From a checkpoint of a small transformer trained on Wikipedia: 10 layers.
MLP neurons of a small language model. Each row is named by its layer, matrix (down: output weights) and neuron, and shows model dimensions 64-127. Each number is 50 + 15 x the weight over its row's rms, rounded and kept within 0 to 99.
Before each neuron's rows, "fires before" lists the tokens most often just after its 100 highest values on Wikipedia text that the model never trained on. A number after a token or word is its count.

fires before: "ary " 29, "ar" 8, "ar " 8, "at" 5, "al" 5, "a " 5
L6.down429:54 29 47 46 48 48 36 37 47 67 49 99 68 48 79 43 68 81 68 46 47 39 57 46 37 89 27 31 68 63 57 63 64 51 38 29 45 55 49 45 41 43 54 58 64 64 54 31 47 58 64 64 58 61 46 27 49 40 46 44 45 44 61 84

fires before: "that " 25, "to " 12, "ed " 5, "on " 4, "ent " 4, "R" 4
L6.down7:35 78 77 63 49 01 70 66 59 58 41 43 64 63 67 53 51 43 44 71 50 53 31 32 47 38 68 35 51 56 34 67 69 71 77 58 52 29 61 54 16 74 52 61 37 39 63 46 51 58 48 45 60 61 59 80 54 48 39 33 28 57 52 33

fires before: "- " 62, "era " 4, "ic " 4
L6.down748:34 51 50 53 26 42 69 44 30 43 37 65 48 57 69 50 81 59 36 28 45 59 60 70 52 55 46 32 58 49 61 68 49 38 60 55 58 51 34 69 61 66 67 39 25 42 17 41 45 45 41 55 67 57 99 65 46 44 52 64 59 41 84 63

fires before: "0" 23, "0 " 19, "2" 7, "." 5
L2.down1094:29 51 47 44 60 54 47 49 57 55 40 33 57 38 45 47 51 38 48 45 55 27 54 52 36 47 79 58 24 49 55 61 63 40 23 51 54 72 56 50 58 77 44 47 55 49 88 17 66 68 32 60 47 66 64 23 71 79 65 82 48 47 38 46

fires before: "\n" 33, "N " 11, "g " 4, "\n\n" 4
L4.down1176:26 56 41 45 50 85 53 43 47 42 58 34 39 48 46 53 59 37 67 48 69 67 33 46 44 53 29 60 25 57 54 70 55 68 58 61 53 46 27 34 66 49 37 69 47 62 34 42 58 39 43 37 67 60 33 78 64 61 47 44 48 63 59 40

fires before: "s " 55, ", " 7, "a" 6
L4.down1277:59 43 58 39 20 54 38 74 54 46 51 44 49 34 41 40 46 42 61 58 32 56 84 51 25 41 45 05 64 56 49 78 65 64 43 64 59 55 44 36 51 66 51 35 56 50 29 43 38 55 46 50 56 35 60 46 75 68 70 49 43 29 47 28

fires before: " " 60, "the " 4
L6.down171:60 38 58 68 58 47 46 78 54 59 51 53 52 64 32 61 50 14 52 39 68 55 57 42 64 64 50 23 53 51 32 23 50 41 47 78 57 42 88 72 83 29 56 66 74 57 10 44 57 58 61 63 30 73 58 45 28 48 49 33 64 51 42 62

fires before: "; " 24, "." 17, "," 10, "+" 8
L4.down221:51 53 63 54 41 54 73 72 59 71 55 39 45 30 51 55 32 57 49 47 33 60 44 45 53 55 59 52 28 09 48 42 47 70 62 34 46 26 37 59 73 70 34 64 49 56 99 51 64 56 34 35 44 69 56 35 43 47 32 32 56 85 52 87

fires before: "\n" 25, "–" 15, " " 9, "|" 8, "| " 6, "0 " 5
L4.down844:69 36 55 32 56 50 38 25 46 31 60 59 53 57 54 37 29 42 47 29 63 36 49 65 43 28 50 54 51 55 62 32 70 61 56 35 63 42 42 79 46 46 59 66 61 41 15 40 49 47 67 47 54 66 41 49 51 40 40 50 50 61 36 55

fires before: "\n" 40, "e" 9, "|" 5, "′" 4
L6.down813:66 61 62 69 50 56 86 46 61 48 64 70 29 61 54 33 31 18 50 50 58 59 31 21 47 14 67 46 35 33 35 68 42 43 53 60 45 50 30 59 43 70 53 30 54 40 72 52 39 31 40 43 58 72 50 60 55 39 45 65 80 36 56 37

fires before: "| " 42, "- " 16
L4.down241:21 56 30 39 56 49 44 46 38 46 77 34 48 59 65 42 58 21 69 51 41 66 07 46 56 56 60 40 72 46 21 81 53 36 34 57 23 71 50 53 65 55 35 56 11 70 00 57 74 45 46 53 48 48 61 60 62 84 42 06 42 54 57 70

fires before: "ation " 19, "ary " 13, "ed " 11, "ation" 8, "ated " 6
L6.down314:55 59 70 51 45 45 21 41 55 51 37 31 45 40 59 42 56 99 62 56 37 52 35 43 66 63 37 23 77 73 38 58 53 64 61 35 51 62 57 55 35 58 32 41 36 37 43 62 40 48 51 80 43 24 63 20 78 41 39 62 25 39 45 76

fires before: "| " 39, "- " 31, "s" 4
L4.down1043:66 68 48 39 35 52 23 50 81 57 41 42 58 54 48 54 61 57 63 48 49 48 56 48 65 22 69 66 64 28 66 41 68 59 39 49 91 66 57 47 30 12 56 51 55 48 10 85 47 66 51 59 60 26 65 37 43 40 62 43 68 54 59 78

fires before: "| " 30, "ed " 10, "ts " 7, "s " 6, ". " 5, "A " 4
L6.down766:77 49 56 70 75 20 50 26 56 75 56 40 76 53 34 59 60 38 56 44 39 75 53 42 28 41 79 53 57 20 37 54 47 68 65 36 57 57 52 66 75 59 26 32 49 52 85 49 30 30 52 33 53 36 68 57 59 49 53 86 27 45 68 52

fires before: "in " 23, "on " 17, "to " 8, "of " 5, "by " 5
L6.down768:59 52 53 27 37 52 40 35 48 43 61 60 57 83 41 49 49 40 35 45 59 42 42 37 54 75 38 22 79 64 52 46 55 41 32 68 53 57 52 68 61 50 65 52 46 31 13 74 60 69 46 86 55 53 49 26 07 71 58 57 58 44 38 59

fires before: "s " 66, "K" 5
L6.down837:47 36 57 42 30 64 55 41 28 45 51 46 62 39 78 60 59 70 54 60 28 54 40 71 68 74 41 38 22 80 52 26 42 50 54 46 40 36 37 41 65 55 82 53 57 57 66 57 42 22 31 55 66 45 51 54 72 26 57 55 43 11 41 26

fires before: "| " 46, "of " 24, "|" 12
L6.down348:67 63 71 35 67 53 62 48 25 42 95 28 25 45 53 77 34 40 39 32 39 45 84 45 50 30 52 25 35 64 39 56 44 52 13 56 59 72 30 39 37 45 45 49 63 63 00 39 35 58 37 26 48 71 50 67 75 65 58 57 49 61 37 42

fires before: "= " 32, "N " 12, "==" 7
L2.down1233:51 45 49 44 64 57 71 54 60 63 53 41 54 40 47 47 53 50 57 68 31 78 71 47 51 48 65 52 57 57 44 72 47 37 44 53 43 62 49 70 41 83 45 82 37 55 46 62 34 36 30 40 47 25 56 56 29 62 44 61 41 64 44 45

fires before: "S" 19, "C" 11, "D" 8, "; " 7, "A" 5
L2.down567:37 48 41 66 50 58 33 42 39 56 59 54 38 37 65 50 38 62 56 42 48 67 42 49 50 41 38 79 70 70 29 74 52 40 39 33 55 23 39 51 72 73 50 44 41 65 48 43 62 43 51 30 27 54 37 61 52 53 42 54 51 55 51 03

fires before: "1" 11, "2" 10, "3" 9, "0" 9, "6" 8, "9" 8
L6.down82:52 58 66 59 60 64 35 56 61 41 41 52 84 41 45 44 44 59 34 53 46 58 61 60 54 70 47 34 49 53 59 48 52 77 33 55 43 74 43 31 44 45 60 25 75 17 54 62 37 41 52 49 58 40 75 33 38 81 68 34 44 60 62 64

fires before: "\n\n" 73, "\n" 5
L6.down304:64 44 53 21 52 70 26 44 56 41 62 37 34 50 66 33 47 37 42 51 52 71 54 37 32 37 65 63 62 53 39 18 59 48 54 45 44 58 53 68 48 52 40 76 54 53 20 55 21 46 64 48 54 48 71 45 42 55 57 62 69 53 32 37

fires before: ", " 25, "–" 12, "| " 9, "\n" 8, ". " 7, ")" 5
L4.down698:63 84 82 73 67 42 35 56 51 47 45 37 39 67 47 52 67 18 63 57 23 54 56 35 59 58 30 35 43 29 66 67 38 42 51 27 44 92 56 28 71 56 64 57 37 54 80 50 46 62 49 49 47 44 71 49 54 56 66 45 59 54 49 55

fires before: "s " 42, "2" 5, "4" 4, "1" 4
L6.down772:43 49 41 46 42 52 58 45 50 31 36 63 48 44 54 55 61 44 30 63 30 25 56 36 57 35 63 68 45 32 61 51 28 33 51 53 55 46 60 74 38 61 46 61 54 69 99 23 58 37 44 68 69 52 60 35 54 52 61 64 54 49 55 50

fires before: "| " 66, "- " 21
L6.down55:67 41 62 46 61 49 56 57 77 54 53 22 52 55 61 52 61 53 32 58 52 32 43 30 49 42 70 66 42 45 55 58 45 15 47 53 50 54 45 60 57 42 37 37 63 47 99 24 64 65 38 19 60 39 37 42 61 46 54 45 70 55 53 83

fires before: "a " 22, "the " 16, "that " 13
L6.down363:27 43 52 53 36 48 41 29 40 44 71 72 27 61 69 27 59 32 83 50 74 27 72 39 59 53 61 50 99 64 53 43 49 55 53 75 50 59 62 34 49 58 38 38 60 38 13 62 27 47 45 46 40 55 39 58 51 42 55 49 41 51 60 85

fires before: "| " 46, "- " 31, "In " 4
L4.down663:48 47 23 39 36 55 37 40 33 43 69 61 46 47 38 55 42 71 61 55 59 39 43 64 70 51 52 50 72 46 68 60 58 40 36 44 52 52 56 48 51 62 41 61 95 42 00 65 51 48 48 69 64 50 49 60 67 43 57 55 53 47 34 49

fires before: "| " 69, "==" 6, "===" 5
L4.down896:56 53 48 73 28 56 34 74 43 37 57 35 46 66 68 38 68 58 27 62 41 63 37 88 56 14 39 43 39 54 38 77 20 60 58 20 41 67 53 51 65 48 68 48 53 51 27 38 61 68 68 67 52 32 86 45 38 55 48 42 34 47 70 44

fires before: "| " 45, "- " 25, "==" 6, "In " 4
L4.down80:54 66 76 59 22 58 51 60 39 64 36 29 63 40 74 62 22 37 67 35 11 62 52 60 53 34 45 31 38 54 62 57 32 50 48 26 50 76 58 25 73 37 52 43 38 65 13 58 29 54 63 68 43 57 54 77 30 54 60 50 50 38 97 59

fires before: "| " 61, ", " 4
L2.down902:56 46 23 53 45 55 32 20 44 48 42 56 54 54 37 28 47 60 70 62 25 37 75 59 24 58 63 93 75 67 57 59 30 33 40 50 64 68 42 68 69 40 51 57 47 51 00 64 41 48 35 50 73 68 46 47 44 50 54 56 50 78 43 47

fires before: "and " 24, "to " 18, "in " 8, "by " 6
L6.down1090:46 60 67 43 43 71 31 70 45 59 83 35 52 56 82 57 49 67 30 56 35 49 54 63 47 52 45 39 37 30 80 50 68 47 67 18 57 56 52 56 67 64 35 60 53 57 58 48 44 73 36 74 66 86 46 45 50 28 32 58 32 71 61 52

fires before: "- " 98
L6.down527:37 46 71 70 46 30 27 75 23 55 43 64 51 55 66 36 57 54 29 45 60 56 30 65 41 58 43 17 62 60 29 63 65 65 63 68 53 71 49 49 67 66 49 39 76 41 00 47 59 40 76 46 59 75 50 44 38 39 51 39 72 22 52 57

fires before: "\n" 35, "." 6, "August " 4, "–" 4, "- " 4
L6.down435:51 52 48 25 42 52 44 53 59 27 36 43 43 46 40 46 62 46 24 48 68 89 31 54 58 96 42 51 57 59 57 51 57 64 38 41 59 53 32 66 56 43 31 29 43 47 00 65 41 21 32 22 45 68 54 43 32 46 67 42 56 34 48 45

fires before: "s " 35, "y " 7, "ies " 5, "Author" 4
L6.down901:53 50 28 46 46 47 60 70 77 38 53 61 50 23 56 57 53 38 42 66 39 41 51 73 65 66 54 33 58 40 58 34 47 45 73 53 49 36 41 50 16 39 80 51 55 32 70 64 34 34 61 15 42 48 48 70 66 32 45 63 55 67 46 41

fires before: "th " 27, ":" 10, "–" 9, "-" 9, ", " 7, "." 5
L6.down1214:66 80 67 36 34 34 75 68 42 37 51 49 21 56 47 43 62 59 53 58 49 66 59 29 71 67 72 38 54 68 28 55 23 67 61 22 84 54 45 64 47 65 26 65 78 34 95 48 34 56 40 74 26 17 58 28 33 80 65 45 47 25 62 66

fires before: "| " 46, "- " 25, "\n" 5, "==" 4
L4.down1239:60 70 66 71 65 33 41 47 53 44 58 56 30 26 59 37 38 62 75 49 66 19 61 29 65 78 52 25 74 14 55 34 58 48 66 50 45 44 58 78 79 57 37 49 42 33 00 55 45 30 54 46 33 31 51 35 46 62 63 48 44 39 13 57

fires before: "| " 28, "\n" 12, "\n\n" 11, "In " 6, "- " 6, "==" 4
L4.down556:57 52 44 51 28 65 00 43 09 67 49 81 36 68 26 45 76 35 44 45 56 50 57 73 54 25 56 26 56 48 48 50 55 70 54 62 62 69 66 46 42 40 66 25 53 77 00 60 47 77 39 43 44 25 64 53 59 37 30 50 26 52 52 67

fires before: "\n\n" 61, "s " 24
L4.down934:42 53 31 22 48 75 52 42 50 48 57 54 71 52 72 55 84 55 50 30 57 59 27 61 41 38 68 52 58 54 53 53 22 84 54 36 49 74 54 44 43 41 67 52 41 58 07 52 58 26 37 27 65 40 34 58 43 41 42 60 35 73 81 00

fires before: " " 41, "–" 7, "= " 4, "N" 4
L6.down551:42 33 51 53 39 23 43 53 37 44 18 48 45 62 66 79 52 33 35 46 65 53 48 49 70 70 26 60 40 41 70 59 48 64 56 37 72 71 48 35 76 61 38 83 62 65 52 76 46 32 63 63 51 38 56 65 54 67 39 26 66 44 69 45

fires before: "\n\n" 51, "\n" 28, "| " 4
L4.down781:50 31 53 56 36 46 58 55 46 41 40 42 32 40 38 33 51 28 38 43 36 41 36 67 38 31 65 76 32 47 29 54 42 80 56 51 50 35 58 44 38 22 45 59 52 60 30 75 60 55 60 44 36 31 41 63 61 54 59 46 45 52 66 58

fires before: "0" 29, "2" 7, "ation " 6, "7 " 6, "1" 4
L2.down1119:72 43 57 33 43 56 64 74 51 37 53 50 59 66 37 27 31 70 31 55 23 39 39 39 61 43 35 41 56 30 42 34 67 48 43 47 28 31 79 51 67 61 66 25 69 44 83 51 62 36 41 48 56 57 58 48 55 56 29 55 36 07 52 46

fires before: "(" 19, "^{" 10, "km" 8, "m " 7, "b" 6
L6.down873:82 45 41 50 40 34 34 45 32 71 28 58 72 71 59 48 73 58 40 43 44 55 58 51 82 43 35 52 42 53 55 74 47 24 41 41 30 25 40 33 48 48 33 71 46 52 38 43 36 43 34 53 75 58 44 53 39 58 48 49 90 53 57 30

fires before: " " 19, "—; " 16, "N" 6, "The " 4, "C" 4, "1" 4
L6.down1230:38 66 49 26 09 48 62 52 45 62 22 56 48 57 62 58 30 29 44 26 44 64 49 26 54 75 53 47 61 23 75 42 50 35 57 60 58 60 46 49 58 59 56 54 33 60 00 44 54 50 58 45 70 40 56 68 44 39 78 39 40 63 45 67

fires before: "- " 66, ". " 6, "amp" 4
L6.down588:14 33 58 69 45 59 24 48 20 61 33 59 24 45 63 55 60 62 30 37 61 66 52 46 48 52 72 52 59 55 14 53 37 33 61 53 34 43 68 34 65 61 39 35 79 28 71 57 53 30 57 50 90 52 21 62 37 44 27 43 51 50 57 60

fires before: "the " 31, "his " 5, "th " 4, "on " 4, "them " 4, "these " 4
L2.down520:62 51 30 66 62 59 35 38 55 32 65 67 33 68 44 45 10 58 57 46 52 65 52 57 67 28 48 54 56 57 77 58 76 33 64 66 59 68 55 33 59 36 38 60 74 44 40 44 53 66 54 54 63 63 06 73 44 50 60 56 48 33 43 63

fires before: "es " 25, "s " 9, "ates " 5, "ated " 5, "e " 4, "ed " 4
L6.down518:37 60 92 56 50 51 38 47 52 18 58 66 54 34 46 79 54 48 46 59 25 48 23 49 26 47 42 27 53 38 45 77 60 56 70 36 65 50 48 47 35 31 47 63 35 75 23 65 47 70 34 76 51 79 59 54 61 36 59 47 48 47 70 52

fires before: "." 62, "′" 12, "″" 12
L6.down275:39 30 59 62 56 52 65 58 50 75 66 56 53 58 53 72 54 59 52 67 44 29 49 38 58 82 67 43 41 47 43 54 75 44 41 40 70 51 55 72 39 72 53 34 54 27 99 56 62 46 32 49 42 35 66 62 64 36 40 37 59 61 52 74

fires before: "- " 91
L2.down908:56 55 74 59 63 55 45 43 44 48 61 66 74 30 63 50 61 60 23 28 47 33 60 39 63 61 35 48 47 82 27 57 40 51 63 51 57 42 49 63 46 15 59 41 58 51 15 45 53 58 44 75 81 76 64 59 45 66 46 49 67 19 37 40

fires before: ", " 23, ": " 13, ". " 10, "." 8, "\" " 4
L2.down664:45 59 48 55 32 58 43 67 42 70 40 58 59 40 61 56 72 43 58 33 68 38 28 44 39 44 47 66 56 42 69 34 86 55 24 45 57 41 55 20 28 52 39 42 63 68 41 44 53 48 60 51 27 63 33 45 49 67 44 45 36 49 41 60

fires before: "| " 87
L6.down957:40 40 56 46 60 43 76 59 63 41 48 51 55 52 46 37 74 28 60 50 40 36 40 60 40 66 37 63 58 39 50 58 30 46 65 45 55 58 38 43 56 45 60 63 41 73 72 25 48 63 28 45 47 47 43 47 69 41 29 23 45 22 65 51

fires before: "| " 50, "- " 17, "==" 4
L4.down410:50 45 55 19 46 23 21 48 58 54 21 50 64 39 64 33 71 53 60 24 27 80 27 51 51 28 66 23 33 27 53 61 42 51 62 50 44 25 66 52 79 43 51 44 38 65 00 36 51 46 47 36 56 34 39 20 43 57 52 59 53 74 35 47

fires before: "of " 90
L6.down408:55 62 57 74 51 54 34 43 17 42 39 66 79 72 47 68 60 68 59 69 55 53 18 22 65 48 68 53 55 67 48 50 56 52 52 44 52 32 44 51 51 40 47 34 46 33 37 57 30 40 48 57 39 14 52 44 58 61 73 48 40 46 64 56

fires before: "| " 62, "; " 7, "u" 5, "|" 4
L6.down791:28 66 41 66 48 76 42 64 20 41 44 20 40 46 74 43 60 62 60 74 40 59 42 42 45 60 68 54 38 38 64 55 40 68 38 57 71 39 46 30 47 50 51 50 39 74 55 43 69 58 43 45 86 69 86 40 47 51 29 35 70 65 59 44

fires before: "s " 91, "ian " 5
L4.down1033:48 67 64 76 71 27 42 38 40 46 46 35 35 55 36 36 64 40 58 73 53 53 71 50 58 42 67 58 50 44 23 56 44 37 72 56 29 40 62 47 43 77 57 57 51 44 91 28 61 46 58 36 62 99 52 46 52 79 48 50 38 42 52 40

fires before: "| " 41, "- " 20, "\n" 13, "\n\n" 7, ": " 5, "Summer " 4
L4.down641:55 20 52 49 61 87 70 58 56 51 27 54 52 54 44 54 43 49 34 49 61 46 74 37 61 65 51 37 65 55 40 53 55 77 45 51 50 44 28 66 44 51 40 49 22 64 00 53 48 33 32 25 36 62 60 47 36 67 52 46 70 47 25 57

fires before: "- " 55, "\n" 4
L4.down329:25 63 27 44 51 50 60 42 65 45 33 23 61 27 63 27 28 64 66 51 74 42 37 38 35 30 32 44 80 28 52 47 37 42 45 54 63 67 60 53 39 63 71 33 49 57 54 40 63 39 57 40 66 50 53 46 63 46 69 53 61 63 20 09

fires before: ", " 18, "as " 16, ". " 8, "." 8, "and " 4
L4.down685:60 54 59 50 23 47 42 51 56 53 78 57 76 58 40 54 60 67 52 53 48 25 50 39 40 44 61 14 76 56 46 23 46 76 37 55 80 57 29 44 48 62 54 54 70 53 79 41 58 32 57 85 78 38 47 42 55 64 50 63 35 55 44 36

fires before: "| " 25, "- " 20, "==" 6
L4.down1178:51 31 50 39 33 49 46 51 59 55 66 58 57 31 38 67 48 62 77 42 62 69 56 50 76 60 66 19 79 62 54 68 82 48 44 60 36 76 41 67 31 37 69 55 34 39 00 52 42 46 51 61 38 35 30 47 77 54 28 44 29 33 66 64

fires before: "\n" 32, "\n\n" 12, "medal " 5, "en " 5, "e" 4
L2.down99:33 56 23 48 67 65 44 43 42 66 54 56 34 53 69 62 36 33 42 61 62 38 20 54 56 42 42 76 37 44 25 19 34 43 51 63 34 52 67 44 54 53 57 32 60 56 99 75 49 64 54 39 46 30 58 56 48 49 33 37 53 54 43 56

fires before: "." 24, "′" 12, "°" 7, "″" 5, "10 " 5
L6.down1142:29 48 31 35 50 61 55 40 36 52 40 60 53 56 47 64 37 42 29 66 71 39 76 31 54 24 76 57 53 59 55 52 60 13 51 48 64 12 59 64 54 46 34 54 47 34 62 14 35 70 57 32 45 87 41 52 68 36 38 60 32 49 54 50

fires before: "- " 87, "| " 8
L2.down917:30 67 37 56 66 41 31 78 38 13 44 73 50 59 45 60 46 60 60 46 51 59 41 12 55 66 50 37 41 71 31 28 26 42 54 43 68 42 50 46 52 54 67 21 60 57 35 77 42 45 54 56 52 44 40 45 33 76 45 38 44 23 46 52

fires before: "| " 57, ": " 7
L6.down1039:55 50 44 48 63 60 52 23 24 56 52 58 55 62 72 32 57 56 53 29 30 25 51 66 52 28 33 60 61 57 58 44 28 37 31 44 45 59 51 49 48 47 53 38 21 67 46 56 65 44 49 37 52 41 84 68 55 59 64 45 34 46 52 49

fires before: "| " 57, "(" 5, ": " 4
L4.down734:52 54 67 33 61 54 40 40 45 69 36 58 68 52 74 76 30 72 42 54 46 78 61 30 52 44 53 45 34 44 31 39 45 48 27 30 51 49 12 48 56 52 33 34 37 65 53 57 51 43 75 50 69 51 67 37 47 58 37 39 49 29 36 46

fires before: ": " 67, "): " 6, "with " 5
L6.down464:17 55 60 59 78 24 40 32 50 56 52 29 23 63 52 38 65 45 61 52 55 48 35 61 52 52 50 86 63 76 66 54 14 48 58 22 55 52 61 41 68 56 68 32 20 77 81 27 28 42 30 47 66 25 62 61 43 51 44 45 70 63 65 52

fires before: "| " 38, "- " 32
L4.down708:26 49 54 61 36 15 42 48 21 42 30 55 52 33 64 49 57 48 46 51 56 51 21 48 53 45 57 61 55 50 47 30 64 53 51 52 46 68 60 69 92 48 52 46 87 42 04 82 63 44 51 46 30 55 41 64 49 39 66 58 69 69 31 57

fires before: "| " 27, "ing " 8, "all " 7, "|---|---|---|---|" 7, "|---|---|" 5, "|---|---|---|" 4
L2.down33:41 55 53 59 57 27 58 53 44 64 38 32 51 24 53 45 52 48 48 57 29 65 28 55 61 51 13 49 61 61 49 65 60 64 50 53 54 72 83 41 66 43 56 58 05 67 48 55 59 72 61 56 19 51 67 43 34 47 38 48 70 23 65 59